python train.py --d_model=256 --norm_place="pre" --positions="rope" --init="normal" --init_std_qkv=0.0255 --init_std_down=0.0 --beta1=0.95 --z_loss=1e-05
MLP neurons of a small language model. Each row is named by its layer, matrix (down: output weights) and neuron, and shows model dimensions 128-255. Each number is 128 + 32 x the weight over its row's rms, rounded and kept within 0 to 255. Numbers have three digits each. A neuron's up and down rows have the sign that makes its largest values positive.
A block is one neuron, or neurons of one layer that tend to fire together. After each block is what it responds to, as a language model described it from the Wikipedia text at the highest values.

L2.down0:168153176133103126087113170157101159091157156115143133134047118129157137112158119114142102079095094141148158144139106157078124171088116134117112130122140126147134120107128057101128115150087124167111184090090106115112155073147076160135176126149156079159154140149158144109103123136136084055140175204134092114087135117140102137197095109103127138112115130142070143087127079144150126129134
L2.down3:120120122173089149121103151145089135126127105135124111118142121142136101175126095074095188093078163138102138134137103147147073140118126094166137162072129166099111090118148158083102062118158120125119147135179096131124091102108255099137114128170178134144146147139142060135161141117135168118098113096146158114055110091118166096109155173065136171174125161153181082128103102122132114108104
L2.down280:125105117175072135160169093110142141140160131089128124115111083110129138089139141089130183104082116110106183078108146097159120073160116105137096112135122123145132077045136146067114144135118127152141121150115139107121071134166167078063138106063122151126130092108196138174153106089136129160127124111113124076133161120177161085142088147145110133095156087117127109145120070092136127128172
L2.down431:127117168158118145150157149100127133153107120166111121104138154112135123136110140082127090156087112120104122089131131100112084132112052134123147131156150123129136121114119130183106085129128179131091151129123099164078129120095255155111165168092114158141128131101156120129107179069076140137105125169095148083165107176122204109179166142114196147062105122104154098120129124149135141118150
L2.down550:091141123130134074169102137111122131158194113167164121084084160162159183089066106082076145167078081131175126129136104132136123121134118138139177174110149146141153114069175066136118154132125161145147142179120143085153112166116185161135168165092132158116137147131118133153066121133123154055163104123149158129098066120155075076153157122168077104134115131152159148106159174090093109157130
L2.down672:082091117176122097123151112138164138108134088095139175095138129198159104165149097129126121169138106135101145109112090118093183186131125125171080064140096197070089118073141117108061104129127190091163120128114142152117151087154192198125112130132163112125165120175162140150133199120181141124115128149153094136140159180112125090160075148143105181120160105184111127175160103060123133112166
L2.down677:184121156115138152150162126157150131069122119111124157091136117112097109109115158101118101093098115103084133129190070159111163180129115166137110074160097177104138113099154146135138118091150139126130173113107105150156132120101255108119129084133120087137127099157145123139089143117167111125093123100086160145148100110104174124158149063140160154097156156103150135144121119180086113140135
L2.down693:114050117153105147135077157153066155122156117128086145084114125135103079135188095156115160109110084136113205081119118120151115161143126091127145098092138121135141123093128134175103085125118156140073203114113129086122129075108219116145089084132133182141180125212170144129153129100102127135163155166138082187176127126115159079126115181148156122151166170080147111107158062132092096152140
Description: Prepositions introducing a time point or period, strongest on "of" in "at the start/end of", also during, after, until, early.

L4.down71:167150085162117139087129161141098092139188160100091147169134133081082111092115093074136152112112154127115134111080116137089149153131059136094086089149125225142117104169062099132104141096120114115104119116085100075114156144145083145110115116158102152117103116082129147081090087148125170120145156111130110219165106070091160108114152117125204084095128130193097123122092113150166194145107
Description: Middle subword pieces of split words (o-oc-ytes, marti-al, at-mo-sphere), plus articles and prepositions inside phrases like "in front of", "after a", "live at".

L9.down6:127078159094156134113126112154093209147163110106098169127127134117163132116123123123153153124106093057087164086123066045168166122149142178140123128145164205114127098125085154085157114084129134155115132125110088121167145063164040180143094116107128108176129107158125113151044105163070074138137121061159185139139137120165184082142191125134168093117104103090150110134172139123138130113098
L9.down16:110145138103090158087077140127136155193096077070042158120134112121157181135146119194162181167157122113168099158051113112090159175129173131124107149170127167179182110182092107146119129167131121079093181165080116131086175095139135128090127163115204124158151132138081169118150145105127043085107129140117127177177079156141031126094137098122159126110151129113106151121164059109141146152141
L9.down97:195066116153103148188129127141083162116098117124138091117101181149140181141101153085168140175155167110103156134147122156182123135090122194141072166075069085158140128152092208080119166113136146133068110140137095098133150124146103161111158111107137141080124142130117144146131156106123116122161116129147174084135156134086161093104177139038133122169139104130109152108074090163176096149140
L9.down169:080139190153090092100130114102166221139202132089105207142111127121102118114122131066135163139153092152116134136126151113133154092150095150082132088110155114090197119118104126152169130144080159130163116042154115093152120098137185201134106119121104127149153116144142189122155147130070117157179122159097101106089151130118150133155153087076172147142163110152135110108119107105161130125122
L9.down230:208029077163132113119121116141096121153139161147110118101141093125100125126135103135112185149105115205160128149128169153106124140184106150108112134144144166122129104101181108094149125107151133105132159141102106119099166186075202097112161131115103141198126142146105099117170129144023115124111145101114143115166130131131098165075158137126086153141137112162107100054193108161122144093159
L9.down274:095143147142141148164133146146098137118138111085122144088167145107120164136150145195207162135086117037152116106146144171162117072088185146085109146113115167140193086121139155147149205110100152163200117167128127133135159089102122160151105114148085190163158151168102075078152101114150146142152097126139034142130198198146107117148121097132098115130128128159123125188097081126084169143151
L9.down441:125108090105065151137118110125141156119129115133158131116125105097122161160176072120154185139108083102102138127183096106129085166056124094156137140111113137077159016094154167132132151092111137100133117153119108131158114103124139097187133161122139150075105146146178096127113125124023154107123120187207131162174129160077120147151137073130083169157135082171098162180090150153090096128101
L9.down575:083096167127115152102102198159138173152176112157084153113071135175117184074149167136124136128147136122136128110159097146176152131087116083066148085127135176112080154089134100147149112122078127117111137118149116111091092173074072153142104116156100113141166087191147102136139171138107124131113159138078138111108137151128125143169144070189142151167151170125144154105097143129144194134147
Description: Opening punctuation that starts a quoted phrase or parenthetical right after a noun or verb, mostly space-led ( and ", such as Railway (LNWR), described as "focused", crown-rump.

L2.down42:126169153153173162146187113136119093149100109121103090100195196147135175127127086172090122141078094146147192119107092131145075159125097173066073099150114105110114155111125112087145166122022091169120116133190084136090122143157135099112134180106085154087137161128102108151119088109139108130112132086101113126143071147152136120137114083134112150139122125126092104098113093161113183069084
L2.down46:039161118150147085111118148074105106082118113215095139109150125100147123097074128112139128097107142105159139163145154071157122099175093098126143161108119146085143121134063145206110108098159129150124138148089124162136107125176166119138143122156127138136098163140147150101109103180133170062123092125184206153139127117093139166191165143127084167095097101085119085116156133138143173163125
L2.down76:139129131146093114132151122117127160156104163080142127133052110120113107111083127138135134112168185157168193129110069060083111155081148113127106153137170163155152102134113160137088134079106177121141097110141097143157149136175111123152110134151160110102113129103155084128058117083109146129111104197118151133109177082145152065158163168137050122096097123136145048063122108123118111112081
L2.down100:099101179150108198113103121083149139133087129138094047149110169143141134151161157131146130139142147091107092060153135142138197159164118073132105081099104154161140143122164157105080205180125103169123134122141128110123174177141094070159118115102134143122157120144092101128146207146107100159043145155135138138122127163110103120124101102176168195093147123082152137065114141137154104102076
L2.down494:128108172130165128125154103182120100148122103156107092105111128147107099134084234109124140046126146140106127124128110116170084099129105142150031143094142065148145135131062128090134145124138142147159114110092111108080135144093139123147134098090142172114122150110130156151139201080159094112167109093165174127187107118100128129138112134115160132153142183199110132162107153159181137108146
L2.down544:096191149157096136156087142186180114163099148115166123127163139108165123096127103138116141107151096141111158098071084121179170186108156154056098077124155122167173121129099147041162144150106083072075127160050117122135126134125198104122150162155170106155156089101149145110103166080083159169167078131170140138139177106159138120144163099194137149146131176113136173069134120095204113147180
L2.down573:159129114164140183117128138142104111142126168156140134143146179157117192099116150122076090037063118148097114136141172102130112162163121115154123172161153151096087121167140158139143194133143122098130149130096083157061134137137255093134100163096125138125165129134196054102097114178116120139079103133179151123093124128163111140154105109085137089169100124116129136083149125098145110135081
L2.down654:145141146156166081114103107180148150137109193136115114124059116088156152172153158124085136098116121113087157093120114098108117118121110103130141157098117128135094090098108173084194160178037147145070152065146149125086102156131155118151156187130115131111165095175078116120114169097118159127123147145146174116136138130113073133086097127116205106154152110133107135158163116154090126101109
Description: Opening pieces of longer words, mostly "Co"/"co" at word start (Cooney, Coordination, cousin, Coffee), plus re-, ex-, acc- starts.

L9.down22:103092062106180122123153143153216119150225132147185123073146083152113138106123123112126080173154107134133171185180163075124197202114152152100106179095114063180125141134133123132136119117120109125094125166163160183121112137172078114138143136052172145184095129182141119099057091133151117097107059081117132177107098173139101133150136091151120133117166157151111117102109091176141118136113
L9.down218:141129092163118110113103073118085047164135163148138162099096177076163112143137119078126122168121081155144187127102180161100150126111155087183114092091113112184154095096081068115086092069190140093133118152128097161160103134116186142142081143133111042124159102156111194109119076124114093177152097130120105096143099150125075171095149128176154137104132109140081127151177142155091147140149
L9.down282:107148157160087121112132099143054146116144121088104121094116115144115153174102131146104168117098098114148106091098169157135132174134125185168132078175131163166131098078136122114179168149185122138100133128132136075137102115069237199128119111115126152155105135162152121147157126085221136122112177141174150214060093132111145095159112103101083160057164094141151107124199156142118080141145
L9.down340:110131116121089101106127143125136158135182164166126122091086176097125148084176139102114105138163144111150136116072165131137081193180099177030100142094108162167078162103064135065081171075147115059122115132137162143148128185094116123160143188119075097126122118164165104088101158141119142093102074179159092146169095172202112132143071138073162032137144167157071123142181114170092118160106
L9.down437:163071098112118081098122098136102099113115136117106167153127144119094152127173152169124177140146163087102145100118162166065127132070167143131071058146154129105168093116137147135094108150174178177146129128158196099114163102127176136128123119039124111155091151132147132158103115133122128149164180129126114197138108101121173118161159124142191161187157184112097115077200116124120115146107
L9.down595:145135118103124087123094145082135130112140102085131103101168125120087137151117110071121061120132089164149103085136151127155119147137203116158122085073176145168164129138142094138183099125130088162111163157095103133089132051140045110121106118116119174088159026196103161103102119140124135106123108156131121142097141145089172134154073137145199141181191164095115156111138109210127063087116
L9.down602:145132133141081094134090148082133179074124168067110158111132197137066089118107112113157137118107140135135097132118078153099164162171148097107176155193126112115118171118093189145158152168090102143080139125079097156154139123082105151124193152115089112097052112117105115080120060171075100100139161078128177099131094170165107085081164147139133118091168136074136136107162122132143102116125
L9.down677:096110128124085203116175188112098110131124078055123086188110147110140155090198095104174114148130135103173123124155104143104166194159148175091149167183103146075141131147154168183129075110187143108150111136135134103146095110143153144154121158136128166022067143122121101074090100160103127152139152091102165126096144168095102123124081137123145143139111155158122103148068122137042112175118
Description: Century digits 18/19 starting a year (in 1895, Died May 14, 1873), plus time words introducing a date (during the, until, since, early).

L9.down84:148144129114184104174114113113090078176147065119094124141106129096081170154142101097178139103086151140114110154185141115120098142122065144053164151115090161134126175133081115123071059122093072140102150203089071086152032093151131127166154151139142141111127104099113075084129175127120148123149105102109097104103179127131186094161131149162079105156146118124127185101094147070090128122145
L9.down110:149102193149111144148142137171075132137173155156096138046101108124127172142120080105083064110099160126119190078107141148140135193130099164170094106096138179214135144156116112153132191128160113115168103121138096104134151148119179158152117126128118091112121154130157124173113099094095163122149177170200150152143151188140189148159116097161075160145166150107139120164167149102159165126184
L9.down152:148132092126131112102096080143079117077108149123105125077109178163101173206112145131169138117124132175131111151078165138140142182139189105091118182061124125082145098205130131147081108111142136140158116144167069108120106123128071109117099158079086159146098115141080067148107121164113147114136090089094166093159155123177187140129124162148094107082151127102160137116103140131142160171036
L9.down243:111144121132082090158090138166084108099091150149176147099131143136099103209129127078136140163112105151090161137100117136128081081085173099148102157082138139107129127138185100097129115083160131126145192125127107131103091085135109122135130085144127142108140173105138173135105146152108099111113144162123100134115145118159148096184129154130186127119105138123112118093150129176120086130074
L9.down337:084095149107126154189110083154094115150126191131077114236150151074169114143154149071163116114142162078056116199168152136131142084071110079127197118122113100097156131099139169087123153143134096122149130135127195113171110126162122101163047121111118112114077110120132146119143137152127106064110126136107109131160140169117126107145135141104071110141123135187111137088152139116109103120151
L9.down374:173115132138147141137125105154049100105125086133079096119156131126138123077114132123176138112103157121082127089121124154190190166076157127186130137103182130061160139180135135166131107143132099146108114139121132094166172149072039124169058104174108106127120114178106106128118031164071144160098183079184156112114158118071163145116100112044147135119128163081105106127104100141193112128109
L9.down499:128110152159096141132210108162096175170087101127114101138083097126110082123160153134162122123152146107129125167181151120187141109107083162132117053132131095126119118072172147147115015116145118167107151117089147106151138176083157145117111088060108143117146126125171127111101190135078145142149137152046152140130100092197117150117172195189112152152167117122098099111083111122198125141105
L9.down600:127143117090112104132128140147144153160185151163094102146117082115115115178141137106146153104147150168125091067160074117134119165102110169091120128109124139127112117145072152130142197104131106145147155150140172167084160133131217150127132058106132158096116201110159123135165122153132110122078115122105125151100139069118178083124120154110205110097129122150119119054142074102123126132138
Description: Determiners right after a preposition, such as "at this point", "at the beginning", "of the United States", and sometimes the modifier or word-end before the head noun ("poverty line").

L9.down9:183122168147105129164120140123112162076095145166098119133140169135089052150135097103131105142139110195121053103100147197127158089099160143129142144089146155197110130162084087120174172102144110182156139130127156072126157091113089090144148152104078141128130136100215101098127068115156071060146210143178067166068155150152141123132148097120150132123068138118159129186086162143136097128113
L9.down114:135130137159123106078097168129112150152065143101114183119151151091122130183155142136157118115121148097184110120197174112153067126145124133103084139145130153102148093191143147161073135164135108148083113118158085133117122093160091100101113102122203147132144144132068156122119120066160067133093107091207129126154083081095136179092118131113126139165122143143078113055164146151147157079148
L9.down204:099155111116098118158143148127121169061124127115120127113114144144143194076125174084165067168078134025090100164116158077124124145052136156161138156178148082064175082112116141098175177152122098049097118117096111087122136162128239146151119215110183108145122157100159160151114138158172105133148174122127148144193141127077098133153125138150157138158151155132201151099185129124147109099176
L9.down237:131145117109155129164074095124109145156108143154166147113147130127123130069147129184105090173141057112135138120190179179101138138144121155083176145121123161128056124095154109109131130085134137101117159067160125160132123138153138091126129130113130112142160146104136154089140121113120123165080167115165126141150096136181088076135165102112130112177100067094110086165159103150115131192156
L9.down245:108117123078088077120122108129165163137146113145095107103183116129131142153147160109145115169123103177155070102078092142124161229134137179105144092117086154109124108161133116163168171149114102124158122160116192131167197162092158148128133112163084151142172151224119161091090112138128122125125184135101138157141141074115130134153111071124184148137096071136093146181137101116188162103128
L9.down256:076115142211133201172074086134146146121119030150126106090168132099078181151096151111117106128120137131108106138141122139109145131111119157153085095116184123106190104106090163168122161111120148108154145115128119155067064117105158140094140108101092146117180130095111151133111097114134039167133151131163173159111146143171126114100119117147136160084153170139119151125095135156101188116174
L9.down377:169126163182179129072091161163108132092078174141131161106140084171101151121159152182142099111066102139127180065138112095110123114115099159151141055165169134129105140157063145083129135210168158101101081121085153165165133082131168134140102167123170113099126124104114126109113123082085168123137165163108157201146133119122077132111134116131137165165126164133142103124119167122125104098098
L9.down599:134098124065122064150141111084107097154177100116113143058060083099099148155101109131111131145152088142113166152151113178117167173119147105073100075095106148152214092111089157111149107119132149100079099195131121159123166099159119170158118150150115122088085207076139159115142116127108138122163176099087071154088140130075102136150158107141100135112152135162123176142139104135142105147128
Description: Early word pieces inside a verb broken into several tokens, usually right after a subject in narrative prose (w-itnesses, su-cc-eed, st-icks); sometimes a heading "=".

L2.down126:167119148150116140139126149250092137164135101120125073169082127096062142133145125119129112067121110141107131139083098116110117104124184048117116170104145140187104131118113113121103148102177079124159161130102107145198125123118226135169112100183110138099122159081071095146136141045108175124183124189096136157138173130149119109118116128145139111102140123092165161182147075106176110125093
L2.down155:118186118112111063137150109151097196152123097186162175107150161133086128120150070162123150070097117186093123156087121103081089132148145153067103156100080145197098100176131142139178126091166133153101102113116098113120170089116147125147164168114141111157131130199100131106138103076084139130111140073077112111158102135151102165132109145164112140130112164146110129156118104060124115177092
L2.down315:155101143121109106116118081113122117132179123131104121120084117118078105152137141112010128156171152157143083108122059110177141101111109094054082135134096124120093114128125096138119124095118171142076138156145152184157113111077108111117103113160106144171096116140067134125138092083072112114076041111066124126135139124129112146109128144165140084186110127100141144083110147122162089131082
L2.down326:156064158129165115099141130168071178117098101175112145118174166152124123127114128134161119126108139129222159101190156145120127156086118192054106128151112155174127094190150173139106139097134140148133070129100132136116110089149246131147140139123139145104085111222115136137132153087062130125135111129144151150089105122161091131141128214142109129094120194110139126074191126132197106132108
L2.down338:182149137142171092108192162112103139110154106111154164115141096174121140109138125109153115120132153152173119124120120119199131093104145115140105115141111117152123177133081165075126163102137125123174122093146114169118109128058216113132091119125154101111115122096049173143153083109100174095130176111160136110110160150091175111163106118185135106134134127076212102185092157098163168097187
L2.down398:109089126160166110137121104204125167165108085085105091130115184147114139107090114177154056169158157105088091145145078151120134116182105077103143141147140115118108172144134138077097090126142123130133151106151167112115148089113106096186101127184120090161081160183119138123120166144133185150103109151097165132110165117126094120088098149120142121201184127106144122023090085200123118154104
L2.down583:108100089088149132177109188109153128121132145116153139160130111129126112127163086103141156171119145170118112090042108075156157059108143103070141157076104122173049132150134120138134112184104144110145119102141123065097127186106144128140070110152119098180140113154094141120155115141074113099098157133129149103185151100187118128138141119138123127193179193160145106149109143051139153093097
L2.down646:102150130146161058125129150101109130107125110162148126107109182158097174169094145235069104161192106130085055061095148114112119137160144165112136129102117116161088111112106112168130191118129125135143188110123105144129171094121132156160181143101118158160150141119139131112086081142114209140141104095125066188146180118102099133183107120053103136126087118133168121111158119141210151110052
Description: Closing quotation marks right after a quoted word or phrase ("MIND", "EOM", "grief"), plus word-final suffixes such as -st in amongst, -s, -on, and heading = signs.

L4.down330:133133132158142177099247178104153116143088091065093125118104069176172150093104130148134110106119070174092168139085081139173096139122075139152133174169147141131158171056127070147195137105203073098094158109125094126065090140140117143127150147145096163125140100062126121150076105083103131127130103144135145096128158088117146116142130077123157134141093169114141126116139173149104142171112
Description: The hyphen after a prefix like re- or pre- (re-election, re-branded, pre-draft), opening word pieces (re, sub, app), plus into, in, a after was/is, and heading words.